config.yaml
d_model: 192
head_dim: 32
d_mlp: 768
norm: "rmsnorm"
bias: "qkv"
tie_embeddings: true
init: "normal"
init_std_down: 0.054
lr: 0.00492
beta1: 0.95
MLP neurons of a small language model. Each row is named by its layer, matrix (up: input weights) and neuron, and shows model dimensions 16-143. Each number is 128 + 32 x the weight over its row's rms, rounded and kept within 0 to 255. Numbers have three digits each.
A block is one neuron, or neurons of one layer that tend to fire together. Before each block is what it responds to, as a language model described it from the Wikipedia text at the highest values.

Responds to: Main action verbs
L7.up425:126132116148159116061169096147065118144149137153151148074109081078134102135088135144155182165120138127101098103171140135112157066172207097111141120175062106147094091146149112135105117136095135106122135115148124076130128141191058118168148092121138140098140142055113170095103103163171128162131196126149139106130106130129160118118150107115083196127074129115072085154095152195084116118124

Responds to: Structured-label word starts
L6.up8:127133167223122177084082131092151105144094097127136168100151142121145162153104139111157082065172096186134083113167121122119176087072169124118123171148143104113129065168123118157094161165146125138095147138133113102108160117137138091127104151135103139076163147078112158108120157099137168107093120167114090117175158108111143118138083183143099172142099175129137137190133104078154122118112
L6.up188:099124118154191109180111125113145112164083119088109122178123152089141122147157142102061099108165146112191149056125124104162139145102089090107119138120144105157078114108136086134141221164132112088149116158149090161108168150128144122169141100160140064117139105156102100109147146172185098168121147168168135111100074073145154128097115188173180109130127091104165103128081132078140072175112
L6.up232:092078147103085110128134117065152129107116106159120082110095124147146118144116140098080168142133048100093077119137148169186115181128170132119157129149179142108115103083128100093124154201142141127113167113141101087092151143183102021177107088113101120086147124139092119094114094120118137144180088108185126139138168190101073092101160130148102147162168111119148135156104110067186179101095
L6.up270:063111096142099162185150159120099142182147134166104138102094086198176180128140107117129118126112128102180098118110136091135137121107151130131095165077138092131093103099141149113145079132123151162166158160118112136144170083124122141143126158181145160089172135146125085101073140120138094170191139160125159167097178147158089084146159220107081192134093118124128117149184141079109110095163
L6.up399:135125128064148137115146090088113115097125120081076114132146144097151140143100182137118127067171082134106118143168153165095174134182171113116153200145096113113116088101085107130116136115136181106152086046143120147083197134141161153051134135107049149142137103066120128162126100156097188119110113145145133146123165186147116130072177175162091171101112172134199130124179118119111120111118
L6.up427:101053150120125138166103117113155112101114103147159158112097084100164180111094080182100163130218098108142151123105108138115092110078162113098103140144177146155143071123168124149151177118127124112149166083116157138113099096155148117124061137092112126132189156141110159059089161083126090084103143117108102154159166193127115160160166225133143142149098099156144148141142184151123203081090
L6.up689:118076145115050143109091154129134102143117077192145153170128159079132156170126144082151198153127095074139170106204059107159100139101092112153144135085098136121185111183146083104077142155181127094135099076125065146118126111075174138128091134146143095106200117092196151118129119123120123147098181179116181094148143066153103108079164179151103133174084132145094167160108140120132098151153
L6.up719:139125175129123143121109146140140165178106106166169165066086101156127119142135154087118133135067144124162065139123161128123136138142137126123137142158066061125153109151149108142148103152116139111161169144114149106129140189126111086181097170194065133109131163114051152151185109137146131100089054165127117117130167196153136082116191104160100108118077152141150133103137209102168134104105

Responds to: Job title connectors
L7.up522:102148178055156138118118163069120128132165142156191138184094151124146122146136130125162136108131123135107115110107142099083108113123121103073110191150179115093143143073170081118181091147177111121068153129139158092095100129154101102146070145098100074086175154130141136122055131145147065080172074144157084120082099107092126129130170135099108196204075147105057136122165125118121193104099

Responds to: Verb completion tokens
L5.up4:136098190149114167107161158148068121135092074179190137123162094172122119173128159177105170136110139087168097179153115110150149092087125172145126165115123068122172094086175085171110124107164156116115157111166097117084096113128160137208183174157162142114119144062079134051109158195120175154216170139093131150136154112129147069099126108182110196171079110105139136102114129119111149097100
L5.up152:128126133139109098062157186160124116113097108148129129121086093169107108113137097104090088119199165130096160163169117142115092106079156181115193136156112137118076122144150135150153137117122152081123099169139111112099134118120087084122135150111123125150149102089174107164103109101141097166143093054124124199114115153126144126134117108133137138130081148118049158100164182153150145076118
L5.up343:112110120117102145099162133073118152154111122133148086061075089117186156204174206139131147095104125122122094149157100157148131126120122113196152168097079155103108161082133167107156156104099084108173106148105142194095131114128090136140191110123171219122134176080137151218100097143153132090148137124112142105081195143147144136096169132124158121181080113082101151165112131096116128118141
L5.up418:128098148072016121139158144114104106156193043159145127082112181140139099121122125130164078130157162142142107142135081147149138110151133060180158130120128112125111153124112132185182120174135127083158161131084135073061097121142149162096126165148087105104150126059146128155110134167120126188102150083087115187157122193159135121110153123122147123136149127114162118136163151146128075120143
L5.up575:134121119155106146126176129154161137120137112171127085100077145097099132148093118136111165130152124156041169070176127123139129143099183111137151097181081081097179111152146117181090168168106151130096132183107156119112144145166107164178152137154164131111076111083152119155144125180093106082146124109146110123114147121135081088163165071133094121171142105130138095084127147136066109129124
L5.up651:102127141154139119096131126105156151105138091120173118108158121192113125093052126174179139157108104108091148163074084152108163117091171145105170121138070145108080126134171128097068131149105136144192112141122146074132079104080126120105136117061143136104110127082121169065120042131151173156171121083059131172127147108182120179148176143140110140123125166071131167105090131128109184109059
L5.up669:115133145152093183156135073154084196119159117131149186060126108155129117181121121147105125130161112067103099122070136178205106126149110146159171108101116133159091141078086087083099189142128121083113090175120110086169125097123130160174161202141115164126093108134107082128105102148119140161097140099113083178146187095104127148139126068143095125119092158093112164150171081131165162155142
L5.up706:094119106165155214123128141141156074073148110138176134130117102155140112078098146151130196123192215103140150065127133142125068127102143119152150076148155122109109110104175167199161177191124104124072127207176143086134070133137128139101173128150120106085110113098097120141134067161124089197155160089095126150124174100165102146121114108146075183112116067081111153126103108181152108125125

Responds to: Transitive verb ending
L6.up0:125120154160094163140184159173135098117156068112143179177142114116141097132122167155094098134171155092130163155129208098143120078107125140184172128184128182156126143153185080095153099136098161140092130125157130122115095150072140166181130103114136207114146092062106160212091089103137130153083081113112139101126152107126105157168117128153116146163144082097136223112178136142119077163166
L6.up31:117034121114068098104146121143173144071077125094144069137122146193131152108085152137151165115107085097102170171070123074192130163097162156207111136128092111122112103102168151119135084106176118111126118115157134125137125117120162092145148180169147129161156165100166100062000083118134114161166166124137134139100156178135080134155157095086158142146107165158174139161103130155099104103135
L6.up93:122110119107118154119119162162123135108172140095141089112135116085095147079149127080134094075125176141082082125145103144096182072210088130137159124150101135123130092169163155137110075127078125132066117114157134082129091109126130179128121090108142147110151143170140109102095103085113086137108061123107133078066088081096065195118119191142107144102146160164103195152106118168076177194157
L6.up154:122100140185194135094124179083163205112167150080117074103145128141118136107126152167133127121139070130106188134144134123147192086095066119137190202079162152111119112106144143114084146146155101145121144138143121137160121100139132145108101066118149114090083127126070148094150096073155099102073102144068216138126198098132134168111121131119088097126141143091089187128135188132120085097069
L6.up272:091107119134148146127123100161159126072140110143139091115125092140079151133085145157200201146161142099067120155132082161106170069099154086145175095109142160069134134151143112190107129138114084107132066157132177139111066131198083172129181131197158181165158140099166115104168122168118110172160157106140153112118159155135169116147132149174120160139088170162120165150101138168128114130145
L6.up521:093094093095148134134186139035162147104166107089155081138119163165092127114151114058126119109149151150116128125165101109092150197108142117167149176106163128090158188123134132162116076121086155090117082136149141094182101135120124109156068128208110160145110136122135066106158151127133177157149104188072108105099125168127151113149126106114086134173119134078105160156143135119100150126147
L6.up730:081094129134157101113156125085076177180094108172128126127168133141081143159102145161108163125157183088081153143105085161155093080169124076126110142135114110135133055157122155161121116089147114149160131139140152147139077124086104179152151137096080105142150119098111139086079081135120115166120153108168171168150194137118150142129143174123085176188173100121116144130124155190132143129122
L6.up754:122095124101158109132164071150081137160132147088111111084134081156158129149091160172132128185173092110113140166102130157095133071142105158107123134111060104078133176132109096165154128118171147146107109176154126144102169124122139160135168155156131086150123136078095168152175111141145108164108143127158071162059140127131158139145088116136112120135091123163133152177115141145048140113061